MLP neurons of a small language model. Each row is named by its layer, matrix (up: input weights; down: output weights) and neuron, and shows model dimensions 0-255. Each number is 128 + 24 x the weight over its row's rms, rounded and kept within 0 to 255. Numbers have three digits each.
After each neuron's rows, "fires on" lists the tokens most often at its 100 highest values on Wikipedia text that the model never trained on.

L6.up591:144122141174129137080140141152124102168116124140131133095120117066104120089124088131143107093145121172067156096123133124114098146117146177151086146098126139139148137134130098157129100114108144128109124089159174120113089118123140136135144170159121095141138137108115117171169129135133181080115132117151090113132137152134110138152153125146105127116114091118124159176146118113148141153113151126131128144183126128115119128124132116157150144177128184149130107155147122143133156153138123115163142148103139147157163142125098157160134129155124136129101142164114123117117100135181126153102146122162147115095130143081144172173131152096102125155180130119131119153167158133155126112143150124161084164090124124105111109102137146211128133142144135123143129099104109155136138144148109
L6.down591:111119141120172161073154121123129095102128140137137120114150118169130121182115131141104111125097077123119109154111136052144154093127102138135143175134136137100125128131125101162147099109163170137166095105138151141143137154143140123118147146127145095130140152108119112114105169134111152179174146142089107181158132116064099111158154097117095136088143112175124160120134151093122108158125126147168146138102155115135120125109100123116141098094126106177113095083144127115141174141123162154162105141092145143151120133167124107140123146145117084147116123133144106116108140118098142137122128113136154165156142157116111142132139137079136120143152107102105148064121130131176157129168098152125150120154178099145166123134128095147133116105183157100130139109125107112072126131091147
fires on: "u", " E", "a", " I", " O"

L11.up70:186151152095146138159127107139101095160176138175146182118129117115135167168133168162152131117108123106163076116132143147136118128147084103090119158088143143115128133161100173088150109190085089123127151161129141100099168124179099126125147123116134164123094114144129114111113125153086118097114126106112136077076104105121122138105133127184152128120138094118126165101151122102091159180108126105121165084115140140119131164127130108133106117094161116168117128163119128121144140125112127133111143154148193146119151139113137085157134139144153107157116134159111152129132157107178128129116136123083045130115100078136123132145166077165134110161119120151158158139115109145137093160120129107115146142119140104147147158208153131088120115139147141135134128094149123153155124136162151
L11.down70:141125084116164058108173128126119137116105156113126107148126117109142131075107138135089170161131126123125117149139120195150164116126154106142163119126097176108160093114133118143134143130172149145134132158119135114151111128111089123092101135170144129099146096114075136111107124116159154181127107124148156118101141186138114118134141125133100098148114134164152115148121138145158097142145101157157096152141113122121116116113106142153162132157099095163096153151124139143144111135169143134129104141139125103089115075107129167096131136140117161113105161115120135122196102092154120135109126146093175150142119131166167098125144131074077129133150111075117119176126134117137129123122145131154140098129126135124120121131145125119126111102129114121163134121108135135130115143100131
fires on: " the", " be", " is", " and", " was", " been"

L11.up1829:155119123102133138168086151147113128092097128134147133095141118143120132162134092126108092133146186098084156130139119132134089137111163109100145129122076128118172127147149106142147066092120159130117119122080157131151133163148130188158149111117130147130094122121114099097115155087112123114148130139083111070123145116173104109092148148141112150113172125102111158135148112135073136173136141097103130119145123106120120095133115079158132125143145103156157101130127154070143134149122087141098149082128106078201074165172122107135117150119159164136138126134147125116151144139176163158118125141140159131157158116196146107109109084107121109126124132098123131188145127097140122131136155164144146119102133131145115121118101105125141186137158078100141151146116101136180120109124123
L11.down1829:127137152096149160116147115124096122111095142169125118115152117143130148138103165090138153145142140151151160114118089133111126145171122130161137147195110089156155169155128090141132097098132116137150130146139174143124137107126146134138109128088111148103124135101099088125140166151171159133163102200115155099123191139154124125137170113089167101155149107133128105139148166154137149127101148122101114097129139126163115118143100137117128128145140118145167103110132146127122106127176129131136122129115093160100138075127118135125158128150120098098147169145088116186093084131116132109155091116119146145149112142126132104105155145122115115087148150124098105101126141110115148125084115152152140094114130166127124096126131134136113156130178121134106124100134133130093088116137146
fires on: " in", " m", " the", " more", " In"

L11.up179:123113115137129114146130147105135159095107120132131104155123142183092119129084149128121140135182113182100157094113086113110099123143093128050156122077109109125151119141125116081117081169145122105124126110125080117147140137149108148088154123128120118132101138129122124121123137152091142107146125102131146110156104092115166134158137135101115173159138132097163118144119157134112154135140107118107130125154107082132095155128168147172167136120106087121120141103136107143121104128146140102170156104082144145099156136145104094184092173150099148132110118102127092095102158140173176144095163150137170169129106112135151117118141092152120125117134149117139140122089122130129119115189137112153121142133120199122140139117155118118141153136138134119140139127126134135173149103130112
L11.down179:137133116146167135117134165160129107153120099098092136150131137175140120174127112116088139087070165154175149149092101106142100155138124134131120106140098126089103115184139078159135068125146134116148108108138132105119149139138128142134098147155165116137148137160109153134101110155121122125100142119138170111098129135106103127170100142127146126135140154131190127140150173133109118130119175138106104112156144137156115083121162135122143147162098107107112117104172146153074123130148125126161164094179122062117127124149153100139125148119140147104105125153126124102083097136086106134101149141109113117131125140159123119167131122151159118160152134123139148165159118140136137116133121102128114107113104118107133119138113113122125136119159118163149103108142133099080137098080132
fires on: " D", ",", " he", " of", " He", " and"

L11.up314:145068158141102152081147066145165174147141126129115132180103137100141135142128128116143126131089130119155112136180159107109103135187112111174083140130128128137102117131146154130106091151126125132160120123139108155124147116159127100115109113113106129147153136123163086150120081085136116108109157162070149124152131136106101116124116125141138121138140106138128159102137108137139139154159114097127105125136157157150111125136130125136138104105164158107133130129143146095153165148132075139105162106159136124133177117106145123126119142127150138120124065147154131101168114104121116074134145144118084127120088103143139130106102144141076135155159139142169146097126123157105138126127098135117137098142082141195130177129105156184153129146101156138114112166127114099133167162130093
L11.down314:134143128138107111159150078101136114170178136150144130173116123125115099113093150171115181129102148114146131131087101120126117134127158127099127118160114123116139084145159113133128117108124115113119162136108112105108156122131109130128092154117181168150095153149139158119097130108133142087119116154136114112117102122131098144148084147113127146133101068127119133135146131117136173134139123138143112127095127105129086121062138115161140135131138176105150142124086127114131148099184085137158134116118163177160113124081118118168092103094134207137112143140190102143097180093160172120157163108129136105129117136117105121077120101143147144108120137131119097095111173138090104167096128166097117146171139166155121145153154127129111111145111108129130163093117126117133127125129137
fires on: ".", "8", " .", "9", "5", "6"

L11.up1078:132125077151129121137182134130147106146160150120135111140131127120155169118081111151142143146151171131105133117122127115103133125171112164162119162128138122133115093153125088129098116120101150134079105168127118118130114134135103159136148121138136112145177131087147087078123138107102123106114199093164145083134174088142140150147105090098101134146079136115138157140133180142113160135101117122126144113154102116156107141102132137118071124135111112117133111128136121114111121068122159115123096107118106117057157118125154143146097149150099130099122148160138168126084155115131121090145097128153144141153127110123110096178133155146142126128115139155091108172125125124123156158137157109141087145116143110120170145124155140113154169132147129136136126137127148129168091124147118
L11.down1078:108160174160120161133117154146137141117167127137136133102126094135162154120136122089121159113141128096124131127101069140111134157080091110140106099118169139130143146137128141093120158121161157133140144093114141120147113127159127161138130145176125134145129128147102129078113123145145147111149097071148150097120127144142120161159104123137141121104108137097107109129188109093176124116125127141103117120125129123168146123109091126115125137109144156144112121088124121145174116180124158133143141152144163075139124109111146099096085088117146132181124143095103126111121140107133093132188138168142115153072154121108142120127125160094075122146127153111124085113094138102126156116152092128129138142092145124137097077130168076157133086157064113134119137180106119114149123125100101
fires on: " ", " V", "1", ",", " G"

L11.up1749:121124128188134113155163117141149134132165136150156124150118163123113157111115109140088113147114115098107141133117154151097155132162108132144126144129129157098108135132147106087121126098123097093102102149114147118177102093174163123156160113158114064123156124105129119131115163128080130134112107123078147160121123140154159172073142124119183126143155145068151107116148123127140157160147133124111102132170148166135133113100172096141145116162129140140129152146124162116139110129146119151146185123139108142087161097142146121136143134157091121169128139132117097097122134117110142161119114145110147140091088110129096094112152135140132178139126137122156156121088106171108107139159149128145150138106108106114117119146126108141131126168143128102139110082117129131153185142114147
L11.down1749:139118118070092111140089167123122117120115105126094103129100140132129121144139103129163111134150131119128116122131101102155141125112158117121111133106140130100104113132158142133083145148142143095137104113147119106120193128139147143143108078127159162149142159124176151145132126133173136117091131137134108137172129143096136080157082095124127131153179162158128133117140135097146110163108162131161140137167127121122138173169094158140136138166141128184092087126161116141133139161122121150153126172152150120149140179159097122147094163123132090110129141146149135160146083140136126151124125119139112129140115130130139144126110074135171153166157159130130101166171132135148155140150101136092112143115128126095094089124124121153107120110118123089138143105130097116135134065096159
fires on: ",", " and", " |"

L11.up1833:128140170139150118120103151085141118118165129099124105142108171096117114177151115084163117159129140120119119152120102140143131130100147158145146155122101118121143120171132126124171100081161147121131123138153166101144147099141148142158129143168179128097095150088181089139080150103116119105146140132098158086098121203138098176134135128136113165108100157145114126121099085120115145097088131118140124124118122118128132100094131120157111096119106070160108134121095142129099154145136145139174131081134156162108102118118169093144148156155157107117121152150131074143140112119109096106144144113149142137155144160166172131130145100120128105121119113115144173157123129134157145101101122135139149127164107128078122138125127114140136173141141125136163147123152123125122135106119113
L11.down1833:112144087141110131125115119148153088078190167142094139165126112154088157094133085127124142109131113118139110126111089118138150087154141130143111089162150136131159105109140161161140110162101067065143110153165142140121106090100102134137119106121129132123104125124143133094128117096135104116125103122188111098138106106095129168156087157143106129148181123115117163116170161170092141119125130123121159152124149151149126103118137134130114143100145185116159077145148119139150125157153093138215148120139143108150143147078145116158141096088133145134130143146111161104143137090117151108106130108114082083172132159127130132144143129101153141117128144138132120123087153145113109132111157162123107111168162117144116158111170159144130126102107100130131081101073122109113129131131132
fires on: "B", " b", "ib", "2", "-B"

L11.up1237:148171121143202099161119147126104089077133121149149121112125169131114141148144162127129116152131133105127103137169136105126117116095142099114089115099140153151121131119121127124123177166127159185131119126131097092078147127133137157129116091102126122129080159126117118117148119127144089135152209149094092104143125113134078157179146117134118114091135106156125160127144176143126111126129138104126125139136166107100106110150085114128111122144111142174103108158122148129098145127141120133088141139124152154136093126165114157085121123116124072105133158139104143159102117169164156071108082134126141090121115191145131125110110098162117122130136156137105096146119183135146152134120147130131092108126114128119111166113098151137140162173118130162117080137123147144146107147147110
L11.down1237:096161093115143153119082118112127165129126124120192106123160139173130144132131142076171092143124138168116141107158084128175147118121100113146147100151094179130101109100141109107121102104106124092139175147131150165134117108146144098138137094095148095076105176142099127143097110124144097117177128137086138104109116130142150114203132138091149122114145125101101137141137071130128131120107126119154131152111113159154168133143140089139092060113157111144170113095143103141120084121176102130148119150121084130108155135160117159134111102118106145124132105117127084126126101117184169097101145111118112118148119128134161091142104110111097107117110147151169129156123093121090107135110123107121141119137134167139088079154119150142152129073157148172140151107090103116115111147147155
fires on: " was", " in", "as", " rel", " m", "l"

L11.up1150:115122101123072198100138083092168145167145119102131122144122158075176147148117113161146112144148106154162125136162116083115117152131142160118112119115139103139134111143125105076129120120159134125103101107130124091159134095143087143165112114159064139126121154131105149100111115093134115120152141111134095113118127140123104077159135163134118150083144151119108117132163131123161121185105124132108120125114125072130096128126181110122129098108159112130117095111130125149103094137152150133127138119137144141142096111138142105141139152134122107100133121132139101142121135120127120129120139093151112183127125084081145130120172074070132146162125129132120154124132129160143134135104134160143170133138148141150103139087139114159144161125136135095113150141147146173139166093137171
L11.down1150:113151137130129076169142145139108120104098142178071154133070092111122073135110102096143119168124116129118131144151090129133101173138122103107127146094143169143120133113166112114134105136150135077123150147077091074134158099138136085113108083129178112139105122179133162111128099128153143147133102132113150108097087086140117115094116140124137138133103121097128149194077140132091119119084137117166124135113160134121124094129164160114101108130167128146139126149103094129133113110093136137105160089117096141147081125106081054194149103140113160122095134127186100103157111135154129095162125099131135104138134131146175119160141095134113123159120155104104112126085115092091135083151124123123102102122122119089117130141121147193135125078129128110105177119135106115113119067123078
fires on: "3", ".", "4", "2", "′", "°"

L6.up1598:094111126159111067156121150126097126121071142132156151141089086161167135134099122108087149100115155103115120182128108116148143139101088159100099086122144172135139083104112124110127107152082125128136118166145150150127123131133063121116142117139134171149143128148118075146074183142113156167113099145110148089082113106104130125167086148153142109105115131141123132151103148138097106063124104102089126145083132141120125146194116169121158120129121143144122162175139109102138129095151109145139133121128147113122099131138169145127107172145136131156121142121125122085130153148143101112138136102149140156123128173149149143157119117134165128173133149155159140146120157146150163112185152121119139157143125117111144140111132125144122112114184109130130096139145128105161111129140123
L6.down1598:150114075113138130126121142130084144132149179117153123169128179111113128127132129105117119126130162122108137101115102170126106150139149162100129120141070140130139115063093102110148172108151108133132121145095121108091112143136085153085087139148144103117152111148102141131090104123076139123101144149147104162165163115114139104101194116167141148128147145147151112106142108103133169169100143127092148110137124125077168169109130085155102134114131093146173109166146140104099059118151127073134177155166108130114163146108145120139180137125127115125126141122125125143116158124172168152119152145083125133135104098140153124147130149130083116074134120126137112120126111104109112146117158150148113083176135124131122150134118098117172141139131114130132177160149138118070129161121156
fires on: " the", " and", " of", " those", "1", " also"

L11.up118:075121095155165144125187134161151137092134148136149067158124146143104151110143094103145150124136158161136127159117095085122143124128105111096194148092121126132136143141138121140073118155134145140127134142136134144086159150116122125132129110135149146138121129107136122119131148135102125128085150156090105095138123117112125115136135111121099173096089141114136106137101108148079116124157156091152123158098147127097142132139125100165107165149106142143098129144128136125134095181119166153124151095114127158143101133111156170136152095115152152146132133144143146141113131060143141098133083115082145124134116112132123145083124160163122102110096166110169139140143131141122119159096143130135123115133151114113189123153134120123162122151130134109124098112130120095106173105107168
L11.down118:137136101185121070101155115139114085122109127096103125140113125126098113170161166089115122125127150142145101151162149115171166145149095101072122156060123168146111134150136150149157124104148121111121116129130130144180133110133146132113132136127110125120164136126135146166142149140117119144165070145125123129120104178121135124122114159133140135159109141123151113149133141131080152138142064147128138115141110163130116106115092124138165142133114165192170140126107157117127131117083084134115125110112091090140084179117094101129135121138143114118110155150159109118139140126127142121118100087114143075058141181165154132117117179087141127123124109114113180137135142138138131177172162152116119120141160118134154122166103146100114152125122152112144141152105145076106133165133152
fires on: " M", "7", "3", "2", "6"

L11.up1488:113107095111109138132127138177083147150092129140131166106146126086134135127116063122124122144108122166118108151116127104106121137105114158193099134106138143104122153146122126112089134097129088146150100142127134154127102139140123083119091117140119132136119163109163133131112109105133117136124125105110131116128141110154108142114095106152109184115092157100140123123165134148140120158150124089118109172143158129149142176115116099105151064122131141106131165099088114129113102137133082137132118114151172148088160141127129098068146130164153093136083113109135111126147144119129105112104108119146124170144110100157131139129152157108101132094202139127146101120133155123159104106114116166177074116117120175154152186113136141145095106114126131136118083135149123153121096132118109
L11.down1488:136125133199110127185107100120114158133109143120213112185130134139159136172130113138156096086143133121140112123093119139131138146129112154190134100114142085209143150143140097125117066106098138140129131154110097138135141150126139136151103128143107146154114165088127127069118098119126131096095130147086191133155089124153128146130127085129076115134121121148166146153154103145110075111108116111129113126160144126166146112148126116127099109097164149116116166105131124134131126153131089134126094157111128119112125142134139135120096141140119139136117113132136148116099121139135143126122141117144138128181112147108128157070125152156142097114130127154152074117134087142090096119134116121086115097132124156146149139099137139133143143131116122150134115119144122173121099112103124
fires on: ".", "0", "9", " ", "1", ".D"

L6.up840:097110103141132149123107097110116133132134174113116129124143122102104122177101150120102111120092102146108098129143132109130106139137093145136103130078100093158140129123107123116143098124173100124103136154130114101128157115122190162116138184124099119096142144118113137173132086094159111150153121116138131116114099170063167115149157165146137139110126153143114113117116101151128154113162124128170119139141144098153149101093125167127107140097134122111112167161085157148139133101108145142121139150195112131117130138138109108134118118115097144121180138126129110137134153110124128064143153107140110155144108127129124124165073130123184154127107116150112147131122156155130132107123119121113122137153127138096140078061118106167121154139194162122134153092124097141119135158136096
L6.down840:118086169123127112135106113125163132148164117090101142124130131156145140127134120143082108149082104153128117111168129149151133156106122140125128115182135127098068168134177136129118121114165105125088114139152102172120177111160129111149069119139094089128092141098140128134100106037124139121160115192149120148141093111143137095109175124108132127102128135152100155116127121142164140096124126112131130164087128140077108134118104141102132116116144129113117110120132147141113135120106141151152134113137155101154132144073134128107132114156115121135108113148156149143127154115142156124116161158104104169083142103108158133122146147132152182116144105128123144168093118149128103090141131126157095117143109165118149079103124138146116152120122137122161134145130147151132137151101096
fires on: "B", " comp", "t", "T", "2", "ist"

L6.up1405:166123132116133160115157109095127102152174185144169144116162098104114113147139138128153121093147149178099125151130140102132150094128162116154124148140109116154139186104113147156126103166149161150108110158148131043129163118104101114140144118138107139126162159115111079131126110093165096114113141153142125131091099122118067142126110123157148132154136138083098118113147146095152147107151109121159126138132126147141122121138111184110126156078128100112137124130148135175133130119131118120122118135137121135138136133123139121097143134135127093105130140075122142150142124100150130125147140125101147145114156136139127169154135108148105135102126128139138133110127118149115154127099155104144135120125146143129141164109163135096137071143129100125098104118112085119162134166151143
L6.down1405:115116111150181128119124102141132101155124112112075143138142139122096109123125113147161148142153082138171165118095088107170137153127137115108139138125148152121117095128096119111136133121119120100116116132115122148125118180131171134127149113105158095108120089170105167108119175142133123092123120089155139097094158136157118133130126141125130148103150076120142119148180145141122081109131117127120144135114141131137175146150136166132122128123142140129117168124148138162104157115079101155112126104156098132199118130106127089133122165106142159121129089110154151106140114137113144139109110144138150114106167106122125115119166126136101139195164130106092131147120179105183136093103107109131115082128111208098129093109143135107127197124153083129102107150132072115114122149172124
fires on: "3", ".", "2", " the", "'s", "istrict"

L6.up666:122139153152145128172135099101135133135077127097105154115143112084162102132103141106135102161152061134124113131140160140111145132127128115121136156105144132103146135172130119082105109100188122159122082096170090131102111141109102102120079118142126161110077160100146119122147132081139131101120171164126130122145117165144124130121141151112123117172157156131104128133143152133062135128138146115123095130136107100160113140119127146152128111165133092158149109138146115170120175181121127100102111132120122146057101147134115157143139139104104102136089133146142160090202125159123132123108143125150138107139087166158158133161174153125100119106133177152121107094145135105098143136172126111106095148137135147144162121169143140154111111174148160125132091146117101168125120108126164
L6.down666:105136144117121129131135126156140093136134116140137099140145109144141143152150142107111093159118113120102134131113112123110161152126119160121119079180144139125116120138090134151144116189089097088127140153096151123106118120132107103126156141119125128173170183162154140090090133136108105111118113142119118078143148118133110091127173118147115120141120126078125049149136087141138148151141085126113105127109140150124134139095096101146120140116130123144172109134090126156144154150175135156138151095120158128131126149092097144139162120139113160144163141187103080108149097156129173152130106133128124081155141115107107150126090144090148134136139148136106131111131100190147107163089091148126136131127154128091130118090098135119140145148143147089109110122143123133101093119156176
fires on: " ", "1", " |", "born", "ul"

L11.up1762:133146132157098093163144128152128130108163141166126113149107069100203121160093176119104144165081150116150155146146096127116113108175124132131147129133131149156130143136124126098117110132141123178114121139122162100104092088144129136170148158093109132111081129134108124140152117127144116146138140124156138094151145152095127121103147157091123151133126156125126145176158106124149143139144125177140120126130124138153138139140125133075084097164106113160120155144175100139151126127135185128101141112114135154168113104146130148137106103166155113143150117140112098136092096151126106139144151150166130107105109142166165167151112115150123124118099110160104147148078185138152117079104159148079081163124137133095160147124099106161142104127120089141123141169114148134126113176142118
L11.down1762:105168091111119166129110134143117107132115135137140145120110137116148092102119154110149113123138115114184142141104135133125119128120107153188127090131175160100119122123126129173153107131111112148121122118147137093155144122146123176160117154102105149142122176114121153167158119142124111154147149133082134094087103165122117083158093149139141146148110144094088128160114123117136096181175130123146116107106106174088093128091073114129086127104131129129164124180111112108130140131178151126148140187147108142090116115121138148107157152131115108166112135145139125139128095128127118117150154114144099101113144130120156133154119134162143138122155151121124134096159110171169102124162115108103108181121138132106077105128170124141157150129161095133131122137111127133127146092153135
fires on: " in", " ", " he", " He", " In"

L6.up90:190142128109118123103156118167102143119131129131127134136103177127118119126101118101111122147152129107117115120119131149104101114108111130064144100165120107129093140178176118126078112139128139037111109140100131111116152111136136122135117138105138119099087141099192140129084127151107149131143139101180093137131157146160143135140114160115122106170175141128103127098120136134115144111087115172127121133164117105120100098156144150135185154077100092123156142145104126137146146120095106126148138143130128119163113168121083165118120154152115141159126106130168129119106123111195096104121110103125151121136114128086156111177148082144142187077119086095136092102114115147133142097120147124115112129114148122182116099095127130155142140151122148126126158138137142082197105134119130
L6.down90:127152120112105109131162104158151128148150129106128161129112144141135118117136107154130131154147131117113097157091141101102131123108134152135142083142084084107136109101125130177134102147134131096128145097126129167136130134148135131167130162149119100118103122145136142122114146178142136182128138194118069096122106124145119161105148091122122128133089142141144146143112102096114120115144107139125147147183103166159116153148127122104072158162190103105139159123127089132140134117165129124101143109116137132141157163124146144169126134145160172117127115110095112131076092186146152132139126143124138127144128154121116097161131100116103113155130112133161106147099121109130108147158179144136111170137110106115104099120105157121103149132130127132103127124152171134121110081138153
fires on: " and", "ian", " Japanese", " footballer", ","

L11.up400:128142148113132170101115210114134126078166133147096164168106111100111111118083147145124114144197121113118131115109107143116125126149167099083112108101104134156130152134096123113131168118134140114124112142124136096076095160143167131105125155153130131167166119119129114118138153153131119103130121119128156159131184128169129109086104149132159143128142139163138111109132177113160170114093117160123107137157131082108130191070134159171120135165116120155099164112109155067160103124129146154111146107115108114090138134144130125145171129109141137103097125163101131099144117101155144161143097125100145164137115110147131153122106081142096126144119118126086091112094162170119154149121126144145154156150120139100105105135124153101107104130145148156147124158158099097092149140171099
L11.down400:094150105144137145111068110142163139099135109087099115123139112100151109166118101186156150158139104163137095140151127104173125146135123111095089131114085127122111147128105112106107089149132142108127144121132130126157132125102086132158147104124131152142112166129102157128151128118092125168071146098157112125078142147142148066165142140163103132139142136134143111134137117114146162151130114105080124130108090149157112119145109130113126115134151145170175139159140152158128122127152139085172157138127098123116149089123171165151065118168091080118110140157152115132128082148127143136089111139118124139107122133101152158107112151099130142136120120108144099170136125122149133114088101140119129178141118179102099113097089089179138142143149098099140115135097116107116154117094115
fires on: " and", ",", " both", " also", " to"

L11.up1735:125127097139152119134133113106126083126147147093136099113129193167167103132076138115149117134097171108107127140115145135167128102111099139152143136127109122170113079132126144106092146111151153128107112143191149102148168112100172132121145136095081115104112103116109165126122142085104111125109124130134136115137097133137089150144153133111136064142149138090079154123089136135105165171097167133122107161102111144167119103129114124162135062127115166088128149121125122100106111114115107126150125115102120171110118101158132144116102141126137110108170140128112137168161152214123111094146122125137142102179151142128135137084164116142154141134110151168090165133086139133145133142137173139136140132129149112101129134165140129116157087112163148108114160154174105145126114128112148
L11.down1735:144122183126159132098123116106136111120103127113087098184123179106127133113136155111162133094170103114121095139126116124106109144094124158128043113112113110135147106110097103132156120083143140153089165149143091131166157096102125137157141195147125136141130171128141136131085154157092130110137103099134125148079150151156138098158132126140095117154125115138118141108146129145107161111131138134159119140089161136122079132119118115138148128146166168137162111133158126104130163111104185126136162161106107126111119193139132107107132109118138107120131118111129150155087114092155172111087114127130156102142127147087157114160141100137140163135128142135136159156071166163127142132151141121120120125153116114129174162121135128148141109120098102143120122112144135168126143109086132
fires on: " B", "0", " most", "3", " and"

L6.up1147:163115140120130136085107108112137092171096108116146082101110136065170136158140124074121177134093124161129092135163065107102150125103156128125143154126114139174123117130127124129104134152111186139162127092127091136161136110162144089137145127162120141117130151106136098144101139159104158130118122123158119126176076132124129104165101124152119110139146147122151109123145148170121111125143111095149092142119111111139112119137096101146068132140147137168127127094120133125147146108103145108101129137141088149083106108097102105107098134158058158111106148124107127140110100121130130126150111148128116107131086106122148166119107130155085178167180136158122148154063096142126118116113083145149059151075132122145151146114121101167167116103151129150092146108166132126117165134135168
L6.down1147:149131111099130076127161123142119128140142151140084147102132104116151131087114107151094109162130173176096168079134116148102156130137157192130113137130144067118093109138137139120106171114123125142098113095088161094171120150115142133134133177133150166141112105153108121141117142138165115151103107157133129141117154107110172163139133156131101167137119102139114099116152124093132129089086128156159108108118160133133161184117161112117124145175131101109134117127172114094121142115108121123123126105147114177156146114144113147100132192152191155136098118173143153145133127125121196123132143140161086147148138113120150146152146132102158115151061123143091125131171097138101130116129169163100115163145163166153122112137153139110127087085122139129104108092142149132124103109130153
fires on: "7", "8", "6", " in", "on", " Arab"

L6.up692:120151164152130090097124150131118137139122144084160139148147070142115138137102112126159132164119156157115112148146148093097159113118121127156146119132131146164115108121147141123116103117164120102132130133144125165116106127133150113115131140198122122210115134117137140132127117137163136167124113111102177088100131143102111172107091120133107144147151124155122125151140070170147057124143157112185142125121129106120124112158106081116102144109118084189128130160143136102086154184129113089147118133145100129120117157091158164117135133137075132106140087136104137094151101154103087106155135124166112097117152101138153153149086115121142147100102105122154144120144100102126105144149104175165107142155118082145100097087127124116128173136125121076155100115076141129105159090123150
L6.down692:134123129104116136133106146123151165112146153160128138122126139183173091123137096127116143147130115130157100107112102125137107107126162134144131146120128108119148134147167127127112147167140155133104112118121145136119120165154154059118150121127134135105087123127163137155150140165111155110092128122115128118174176103135100128153114123101156181117173130135123094155149121134140126177123111104129108121169106100089106130118157103135075121122153066067148113128129117106107153102084119135159151113141147101110166143135114143175162151127097163131125108119192139114111073114106132111074117125134079138116164101137101165106141101127154157109094144152135179123148143104155123122122118113161131123086139125111127136089130153140139081117143132154087125101103125120128115098117129
fires on: "5", "4", "let", "ot", "d"

L6.up1739:101142138106122154121129101149176136118164112105156125135103074111130140130135129106109160129133141127191147112104156096127137118120152118122139125114141154104126148107146120097129119096112139125133167094127149133153133119124148132117092102124097103157105135118150116089137151109058134153143132153129104142141136140148070148101151114088103135156125123105124146139141125124152108135111179147137160163094170171099113111119159124121096125075075108171071106126098124149176112193148145147116155090148109119137131115111134141122125125139126136102112079139121146139149149133143095110160130116084151105122118108109116171111091162151105090164129141139161113083139074111121150135134134135131126149130137128142124123098135139098086107142161153123099110169074114105146137089148111
L6.down1739:104158124133120170103158116147157141108152115148090103127155141126141143135137149162144117136079126125149093140115113114142099116128175120172137167128122123145106133159113147132144091158143124122146152126158134093131118150114123122157149121148181151136132129142153092095089112115089165111121147123159166171143099116140084099114112147092147128147115137156158122128137138137145148147113120117116131164145124138145143126152128116108121136116136108110110065145127175126114132106134147137107159114141081127118144105153095131122113145191128132154104164135174131100105182182129133130099104098143159129146102166101143140145135162150063118161126150102080149101135124143138109173088151153157139136105125071138107107113146131103102093117143104133083099147149118102077122109106156
fires on: "4", "3", "6", " on", "5"

L6.up396:137138135102141096115144163145130099171101206173137099149097128159141123122131150114119106131107138102090097133125134156132137120132143207147127125151152093145067124071128150154102118131134170174110140135139115124141125130135129117148153176110165119136176135068144137133101161138142125087121142167093129140090144109113179141142098094114165072129119149102121105097101158121111112158159117117125144154082064148091139150120155166084085137098139153126160121104141159069116106146118142122179137108091095120138132144145127120115126153137127127143122150126115137096145124105113132128106102120095134121116133165131134118179094128147143108108108150113150131111113135151156152116143124135121128126136106112131109132098104171155099106068138123113126141105121127134166133138146133
L6.down396:159178107153114095138112130124102144163122117194142142162151068185114165130149114079110119134123134159147153133111158143153127108116126118114089145120141147126110153085142116094088141118158108170159149128127112146124143099153095161149100140130114142153123146113126108125121143144162120113110098167117136129081123151172110123142157157143134066095080127169151087095150146082057125143138165152145154171134159116161123160133126143113130093118161135109147121121119150145121127097139078132150128152093125115155073071133150135114098123111099113139100129154153122142143166097133122124116116120127119122134136140149101131150160104161124145140112127150118125134139119120139118123119114114150131111176127122092131125106114103124104117138135088140140119124129112168098144133120128
fires on: " of", " as", " the", " el", " Los", " de"

L6.up395:140093145139158122130134062155131127157152109132154158124119089141156111106110183116137129131134104136104084161149130123156152146146136150151126162101093127128131118160113113127116135124145133114145154145130069138125143090141102118128114133120137124128097128139106058141125124155137146099127077137157108103152173153132121112112133178131138177120109144151138122099111101119101147162078115124115126135142135125126119151123119192109089123183130158105120190136117142127127084098117118090146125114098146118097108114167096123120075143116093205133157148158146157120131142147117098118148143074144130141145143102154105080142130149123144116135158122119150103161099158133110148206105141140165050141113153126095122097121093118097087104137112155142120138157144132131108120089126095
L6.down395:145118126124048155135147162110127122101179105086129115120142106141160094128140134112170128151113151100152125122106136121134125117137145140127127108116126094121161123165115113176117134158116096137149145118102115113132142149169093128123098108151087133154119133098097112092133126152101115133157114166110132130186122151087134119165114118127104131140116128103150120130106140129158161098136139108117082081091121111140126156131078129138115170123133080118103153150103111130133143147147122091125151116133156161153161153081147146093124109118085100102125126118151074133123112178106125159160114104101118106143135123125128100046109138110089152089149132110081129132145143118135132100152143145160157129165161144122103163148134125134108124189106102105158147136116138155193145153125104
fires on: ",", "–", "od", " ", ".", "-"